Weights of a small GPT-style language model, trained from scratch on English Wikipedia.
Size: width 576, MLP 2048 SwiGLU.
Training: a variant of Muon for these matrices, 612M tokens, 4669 steps.
MLP neurons of a small language model. Each row is named by its layer, matrix (gate and up: input weights; down: output weights) and neuron, and shows model dimensions 336-431. Each number is 128 + 24 x the weight over its row's rms, rounded and kept within 0 to 255. Numbers have three digits each. A neuron's up and down rows have the sign that makes its largest values positive.
Before each neuron's rows, "fires in" lists the words (lower case) most often at its 100 highest values on Wikipedia text that the model never trained on.

fires in: "was", "were", "being", "and"
L4.gate1700:112112125119117121107056085126114117114084086129059121130143143105147174138088147127140091130054144183127153150119122115131119120139138134113159112157082121131109103113117150124119122104111110142133155123105102047152140115128139168100178148178184084164103127134117077126090122148128135105
L4.up1700:146104134109072099114113121119163105137153138144132130081139144100151149149110122096193177093131136109142167095133135109128101134174142079102103092148171119119161112157106110143103113133176097079101129133109134109111136112115180143121093107133134107081144106131133138170177136144151122165
L4.down1700:132163144105059109111139100142107124103151120115136125149107079128121114128124154102145157130109105134116139145134133135109141082115126150126127165142149129123167129108096116109098106115120066145141104152128092096110164124095157132105139090132178108145124124135158121133199149148148138119

fires in: "to", "the", "at"
L4.gate711:132144186126127138101112091150160143087104127132152153099135093124087115119151154126166127134128130108109147105137082148123145127127103127135105123116133142182121144117135132115175118137183148095140160154092070104123149131162111105132117104139127119124077119123140103090113143117105154115
L4.up711:091099118145154127128085135127062099127153109106121164136112109165156131152170153126121146141151093140136162115146097166103156160152089144119149150112126114136145134126136128151126110162142111141130110158121127109140137124111131127124115112114134134108120145094100148102096134098107149096
L4.down711:100146116135107121148119118114139081097136167148097113128158090172130133126088100136110106136152140146135089102127111096118130123134169131133156131120157158098067156155121162152100153111186136091074114142128123151129130154104147129136164118103131106116078116115096181164157141110165145101

fires in: "as", "and", "was", "or"
L4.gate1792:148144082140133166146142112136104128150139164142120153186128124101140136156138183137135141137130127120116146137128112151134121186165099120129139137097123157103166123144149130148151121129113115144115135131124124135156128100142153154138158113124120128150101120117117125172154121135105112142
L4.up1792:137111130148139121129127113132125065143075129125154138112129147144163150147135121116168148121115123125114168156093168131146086172100103146100135172092123157149165132124135081161108116181101135112111168120134150099095147087155119136116116083113119176104150158110095110149135138124086165113
L4.down1792:082167143126108117112117115148150133137106145141144121125068154138133104167114126144147118116152158114135119108184131107088181142107101149155103163140146101113109146147126163120101130160149124131118116181119143143130150118094119089098119124129152107142138146114167107119070146139140127152

fires in: "for", "to", "at", "behind", "throughout"
L4.gate517:144096144140167156146165129131130165108160131178111111103132120092116140112156115122151139130187103110015151172125080160104137143127090114162081119172153139110114159107151116152190102135096164150110117125136120182133106111102096116074117150122115125083099184147136140158119158110119108140
L4.up517:121174144099109134137168084129185195125125129102114124180131110108122117095095116103143131140113175115123132141106134126149093181122136175127140180089133098152151084105113130125114144116146124101132095148134169100145178101116131178125131104145141161117104147107110160128091162104138135103
L4.down517:159131146134120136129086144139138132118144159127132131131080146120111130106157113108127123155118143143130083124142130129106129086146121102095137106142099137093088152113125119100106164123164117139158082086124168123116127106147142115165134113140139152167167114141141151134128102119151157124

fires in: "with"
L4.gate1614:121151186139106129116125156143151120086108135132125118142127104185150118117152114109117144138160128138116116082141153135117096135128162150138095137115153122091110147105133068111110132143126151128109148146133098156071109151130125139093164142137107140143063111133119133122166105161127146138
L4.up1614:117166134109119128132102138152152115085163131110130098152190074176144118128144137138136136110117137176136087087116147130097139122070158125132136144122115139106130124103085126109067104129115125132131144133120075148152102095164113154096121110150098120161090111104147089158115121100130122127
L4.down1614:087133116124110097157147149116157119138170106139133097107139117136178148072135148126055147128103126134132101087114126133119129131141083149102135127155116112123147125133114103171093128098102102121128141157117109118109154083139146119154125127125107129141109138142070162106187083087147161141

fires in: "to", "that", "make", "when", "made"
L4.gate1429:117083121163153129134138101142150150100107111178162125112151082166145130101160126160130130147122141098185089161129142135165134138117185145099122156104127057148102110099143134130164126105159153111092138123142133132081127113147081091117144145175116152149108171118151128104119164167100081132
L4.up1429:138110058163136114090100095116161162165159123079099148125075137153161152103121146090170145134117093113160118092134099142151122120151132189128082136151121147106135108104068128075095094132153126101140121103173134118122115129105149151110152068116107088149126125157148164188085130091127105113
L4.down1429:135117093120118136126090133177125131140095122142101098120114120148110131150122141125124121115102125177146113156109093121144119137134148128141157131166080131095068113107168117134075156172146119137081116131119116127152139097157105102130139164141091162119159104122136102136190145093126143136

fires in: "of", "in"
L4.gate533:157135136120122110120101144085102131150150119146093105143134138103130159131131123141141133102167105097159156147136171139143075100120169131109121154174057134137093105111091185111113107107133108177146146153064121125130106110118149090122097151144092126151121157096190149147102115108153124162
L4.up533:142141123106138135100119120076133117095157095113096129128071104104112148131099157137111112147165144142128098106180153102111127121106161122138134128152142127111116123167104118125074131107146129133177131124149094156140130159143127171125134147147102127131127151105157130171101104100086130115
L4.down533:130109116136128154135175088109175129178100099154098158151086113142131161075107152121107108164134118119104099114143160072134107103137128147113084095113097186115114132107077139109113114123110142115167125169122127161140136128150119116131164147142113127130158157107173141158158134111102102171

fires in: "of", "in", "from", "the", "all"
L4.gate1653:149189071120141093110147121126142132109108119105134131160096118103129114120081138124133117147089151182157116107100128130149122120118097124105144097092112091116092121119130113086105156163107135092122135097162142117135138092168107154087118128128164115154169096130141133133102150156123127142
L4.up1653:132130099099138125129135132119174161099133102190146129117092158132088172099123141115107138181119117143121113111122148080120121163143121145132154123135155093120108093115110086084103138122135132106119147147160090117081166176206128168133133108152144146143134108099132178118164103143089095169
L4.down1653:079143105106147159120114120132113129109131101088124139145098143103090108142133116121120119122142155151095120165151111100051138153119110137106127131093173131132121141086133140102137118173091134140115097131149083096110131102090128151149162091144095118110170116173125144132141114076103132144

fires in: "that", "to", "state"
L4.gate601:110105120105150163090126117161110107124118155133105094140130100101137100130152099155125132099160162114096166127151120097144121120103130131134101078152143172114155111131154160131168114089107164120079113100088119156117133122125146173146122116126118130124121129107174124154105114101126131108
L4.up601:090161121116092166152091090137088109123109132154111137137126105113107115121093115153140140112150138128151136128103101102160066136131178129112133138120105150156105131192146092108152099110107109151113147108122127143128171115163149096131149142139107114147159104138142129130147139129140122103
L4.down601:125134105144163128158122067122129088137125154140138172124139126124086120147134119133117103100129128108086132155085113124128135181123157139085187175133133161117097112136113133156123163099101150125109125127114103152109109133151129127127134142120143109151105116149095103143159075132133120156

fires in: "that", "to", "held", "in", "made", "which"
L4.gate1270:147166140099097112110165118124164128127145164100164151163104106134064152140159114131133149103163126187122094150137125099144142108128131125135123124113083150073131136149104163120090102139140135176160102108130099130112085115123128110111110118176120075137137098134124148156119105118103164151
L4.up1270:163136093153154108113132135140120150152139126114117161136173149089136122115119119152143150109184135139169112147139169150142118145155147145108126123129080095137122142138135103106110096132152154111057105130150085098112147103172137153098125123149149132142175116146119130138137058130092151151
L4.down1270:086182151081095166109121139109125157131101140142111155125110108133130114090132116119104113158129168135166086108143102171123173102125117121129145158125138143151135130116101118113099140122120109150143159114122129135125099149134151166145133080147158161086108118103115162125143126130108142142

fires in: "he", "she", "to", "it"
L4.gate1928:143109144152109114138154097126128140107120140135138166158126129128097141133132097114148143139144138141087091112140088123154142125138136141152165138103119107106100177103130153118112106120081131126176165111133165107120109137096121135142119100106142145154139095133130124086076136144115161140
L4.up1928:126127134124126100110107101129093128149152145100144115125150079094140102133094103138134180149142147086140115104147120059117106158118101125141119121166079127163134123166092104146107110157143157128098096098118106116138103094103125121150096155146134130169173125105100115133133112118133148153
L4.down1928:122131116157099135137161114187145056134111086096177123153102125132111078126155154124155181117095113121142151074151121136150143142120116083145122126098136144123135112128123107100132124132134104097157148152127109160136117112175126116117126129149137126138123136095147125134097187117079100110

fires in: "m", "s", "international", "open", "world", "singles"
L4.gate846:164151138103117135144140132142161177102120132122139139107118125079080128079168132161155135167169105149142162144086143101134121102146123108111159124123141144147092137108126126180114133156142137138121073141130113152109134177109129102125118157153134137109106103136166137176154135121109123099
L4.up846:102104101106119124154139068089110132137110117109153140116120125103120106117108129118142130115116133135126162178082104096162153144157152122144129117142150097104132113129142129126136095156123120108098102138151126139146129137141147125143167113120122127077124146108121140156140150108139086127
L4.down846:103129124117126160126088142142090113049137099081179195103133122112127122182154125143129097113141149130130138143085123112137107113121129141111091122137168062155143139089121148118126098137102138139139106152129111193098128158102156107123146118113144135120158110137077146137123136133123155104

fires in: "to", "first"
L4.gate1629:168159145134134117144105098114135153131142126155123105136091080129180121128136158141124110085148103144092100146176126130122129108093097190136112066079125150138091149140127129131128100108091117090146139148138109164100094135123137115119133132105125120145124158161127147118102130102128130126
L4.up1629:114131118130099122125120133137154111127131123156140134112142085141130134143136162127108124094072135107128173123114123124137105127087093103147146075147145100161115133138079164124129114169133096112121152121107100128117177102109132162141125148133157081126160181142148163149157170096118164157
L4.down1629:114100143142163135110139124181138117085132102096163126117125131149094151153158132131118118104180093089112107112138148120137092155101125139115113122165119150128122128164121143118145132137174120135132111153137085110121135172092135139135123080115135151144164143136135118132124126098127104146

fires in: "for", "n"
L4.gate501:126140129152109103093110106092157103129148087132168152092104115089126106128102120153130087106129118123107122116153133151131159133137126108134121174104151136087142077176134128111135144114100125134107076145121103140150116125096092117100061081142125116155168148132098106065120113127093148122
L4.up501:165122131141153126134126085126145123194181114159095111123128152106121130143109135078091153147095127106122130137185085130155105145122118154131103150126178140180158106121101116158145133104102123105134131147106086090126107118099054142094146172152117134136096116148157176146112143176154147152
L4.down501:134096147097130118119145156118160163114135140135130097109109090093169123125101123151138156120137150183127144152086182138146121102107135143122081112136148102143156140074159119113128133103144098166116138103084125136120115162147114159161119133141111127130114136094103089092139134129096129127

fires in: "after", "until", "to", "before", "since"
L4.gate1377:145118125110140119119137115126149136142075092125145126071155139105102106147140100123155094151126147099112093141153107158106097175095140153140115126116126100121082143181151126117128114122117132077159132100095151111144097168105116109134121151171061172126178079127127069123119135140132119139
L4.up1377:109121137113097124139138173113163127119155150096140125128131085086086165157135085099094066123141130103121094109107097121099137177123117133120105134177143134115103176121137137102119105108124133108090130148154147118129120132130125152117123151094076153127148137055172107102128137120121100128
L4.down1377:091170174180078129088088130143119178095139117127134146132121119096143106106131133141151138117103133122109111130126102113089101121140108112161100125135168055151112097103107128125088121123136125100097116111143115123090154131139130147113111184148120145123142123120179129107150123139109147134

fires in: "of", "began", "with", "is", "to", "start"
L4.gate71:149127108147144159116149112099162134130117107115110099167076081111159139116139133095125137106149129142149162103149081180158151131063140149094163144121100103094095124116142140121162130104140116135133101177121157131132128077153110150116131136113142103127138161079107119131141123146171115156
L4.up71:121148164123172106100132140136140108128155148141133093154117105096096172150102135116104099162126157131141111148127154114131134118132130097148110125125122145109162150137174138143127129100093151116118087160184140180138131146123100151065182121106109149101137144115109114155117127173139182135
L4.down71:187129144130112160142158153092107124132169178164146165123110137127163137114114130129100119126103168107125166131158122167117145140149113099109113085108089093117119130109154141120121147125106119150147114093142121143142095133097159141118138094113135123118138146127119142126137117155106139140

fires in: "of", "entry", "djokovic", "4"
L4.gate1453:108129146094126113097089110127147119129148091156137135143145140136121071141163102102129140120148144073125129153102145117112138110116104140085118098138132169126119168130121121125127117116111124110081122159137147127122102070095141125102167149127119144104132097078122160167100153168121127122
L4.up1453:114124108129117129142027154147122103135126184144126113156130136141120171127088115115153108128148162135180152112131134080194144098169132169095156134135095137143107117145123120117160138157119115106124169136145153112125111152089128110117114107152171164111105140151125130110146127135141146160
L4.down1453:122097112142120149150135121080155126102080107174158140115120129109170099102137133121134152129123154076090129144114140142109183116110118135154122133131150116123139103107144075129116136122190117112155068101136110159155147109137158136092175177141105132148106123103139106123136085089117134113

fires in: "while", "with", "up"
L4.gate1816:156112144154160135112133127148129128152088123150150150155123119152143114084095130138083163090127116161095147138143140112138171137146181092139137153147099115149114141154171165134131137161110180152103148121139119100153120115145141137123128146124119137139083102108091115129165147144167157143
L4.up1816:148103185145126119098135127135082143098136114150132118141132175129138150104060125101125126105139116167073111127117157133130122134120143107153135121155162157153130150150176125139099133141078148117134157101121116130115131130102170146132115137154129125125062144103093152126151145112143135113
L4.down1816:076138137106177120107153126082116107084130156084123153114105113140120127158105111118160096174159121155175139104113139153087147151116122081067213143098158124147122134142138110173112110163112135092104159151132151117111135142118140123148097140117158131125127088116137181128173127107112140114

fires in: "called", "made", "making", "make", "calling", "give"
L4.gate480:172126140097131115136132099137102135146144144153155102160149124136159068133144097135111136156121133099188083131125177100167129094185110192112190170076098085097110151141130120158108195122127092134111097077116120133119181097163126135162137123097104126126103145139116113131121125132152156131
L4.up480:155158102150128120111130143134127154147106126112095144124159131153172128155130120164139165152114136139122068110098147109159133116172120125157136182149117133127146117085109072113083150108116099148127108115189132102130127133127079149126131084145156100134142067164108103121137109138108088127
L4.down480:100125113169172093150179143110154158159163131134090162133153112114120127165111156173109142134138099148124102157118111101152127107173120105098114132143143115135102141161081115136154148139149155136160149132106125151114147137131089129135125069096082116199142135151133163146127134151130126140

fires in: "by", "to"
L4.gate66:086080135111120120101136130060176169134123169135119128125138110153130111150082135106142178133135139105105116103115134165145139143124137151113112130144124135128162151157106110140134126143129091082131139110144107099134144133113110129137117169130128112177125140147145164116113115090074128143
L4.up66:135139088114135155153137130163153127129159143111139122137143098126165132145124124130111117155115178075093095130117136140132150170085130142119152140121135129163134093145150133103154121148174072126133114097184143090134137191121093148152104133131110110115175148147178138141161122096074113111
L4.down66:121129121133140106146162103122157157062146140117122142124171144115114097143122152149123152138113120112081158073149109168114085158103116124168112113148098143162117131135141113116139107089092144095125106143088129156119142143141164121125134123170130123147136112105145120132136138113155156149

fires in: "and"
L4.gate1324:127153099151134098110121165189118142125135111119138116150117139153139111144092106130113113108103173145141129163144131154102171117155121144086138104098153129122080127156141169078146157148063178110119122115105144163087124089142132136143122116142143111124106136154139122123150128102128140154
L4.up1324:126095115154145131155092137119164118122114118136132178107124137106090100147130148112126116144112100108148155184130097122117118118123088180137112103138122094117087176170134182153125106172103136109118172094142131135094114130085091131128131132156136177081145110135115123136147153142145118099
L4.down1324:121137100082137141114141104140151129105146178171113133103172123114115123117163129157136082113129119081065157140135128138157102149116112097113103172112167143159171131131134115106113132146101128133117071190133134125151160116117102161162099092126105118159106118154131141096118114148109087135

fires in: "where", "of", "faced", "these"
L4.gate1535:121103151142159146115148110086129109193121125149096092159078126161164151139106126146151091150147149095136111097173116141153139137120142133153168142120105137131113110120138119181127185102165133165114151129096148103167092153107138129118094138159132125109144132126138146151130133103101089152
L4.up1535:129141150163102191119168141078156158173133164116137130134166143131120118118169112158131137152137157161158140122142123118161115118143162126138131134117113121111122113143091123104132131153112067135157159140120130094144098107091144114131120131107134141183116109089128118139133134150131106108
L4.down1535:138073145102168142144177102147129142155076065160094134157130105116140126148135146099122108142118102128154109160099107148168139102122115117131145110090112111114111126083119100135130097160123125138127123121145133165139133167143134106159115107106119127088118153179119118116142156164152132131

fires in: "to", "at", "in", "for"
L4.gate172:107147125133177143144128140146139117126155133137106129168133112141137095132133122101106143134148119126077142100161106143107111121120123115131168138109180131132136102134151125123129089106108136107104131175132099095158081141140141107163141088162130140146129112177176131134137158086125165114
L4.up172:128107172177113119122148115143131141120120119163154121126124101175110117148144133110114113147172148150154149095159146129074120135088147099157098138128134119141103136097161135124142086094135124100091148127125116165110121134121137105155159103121136139129127152138159135138077121102155112132
L4.down172:132092117130130145141114154119115118151126109149130195099118064143122117114148180141185129165140103109084083132100117133106147179167137102167142110125164107135131096131126155145068141132160137143134133128158140167118127130120095115151133129147118127155129110106113158110160157144124186108

fires in: "from", "of", "in", "at", "0"
L4.gate765:149141138117106102107109119098128110101172149170124097141092129095152152120116158101094159108145146119118165157091129075143120137143134146129123196128136127092126132118143128112150102151078101160157132115105119115069129157142103105122105128115142147141146183147151153138175080098122144097
L4.up765:140098159142121103121107152153163136103135137153145085135135102154143147121121089095150123140143120146113115157101118099187113122099112132116100089184120106141119160129128085119158081093125116102126139160120047126140146144186140118128146120129116117147139105139133190128160157121163106126
L4.down765:136134102153077137138105183108108126156168175086131111085138104127147126124117172125140101139148122111111201127121135141130112147128145108145180095127143164139116113098162145120117170127147131093120138114130117105139125133135155113138142144124110156090128141097159156160119106125120101162

fires in: "was", "is", "all", "are", "were", "be"
L4.gate1830:126126148163170127143115085133175118134143139129057154164165116103153120161080163110094134124084131110125148134132133108148147135118118141105124120118136154173126143132156123175156199176105144124150130135133096124130129176130110131133110155137128112130111145118119136182197151125113132131
L4.up1830:133105153125139132137152120138144114156110073135130096115122135134140092118116110132142097159155174107096122151100129143057106131161133113146137088113134134099134124132099161107161142087090112128149171099127166113117134162141187135157144091135164098138116158109123107091157181141101138124
L4.down1830:171111128109092161127137120133131083104086121116124121125065131129115097170109131132135154118148154157073132101132136128141119138160102127115136135140106178110129159129089146093170131140138157135147115081130115157101137156124166120119110092117156120156103128084124115141147151104135153160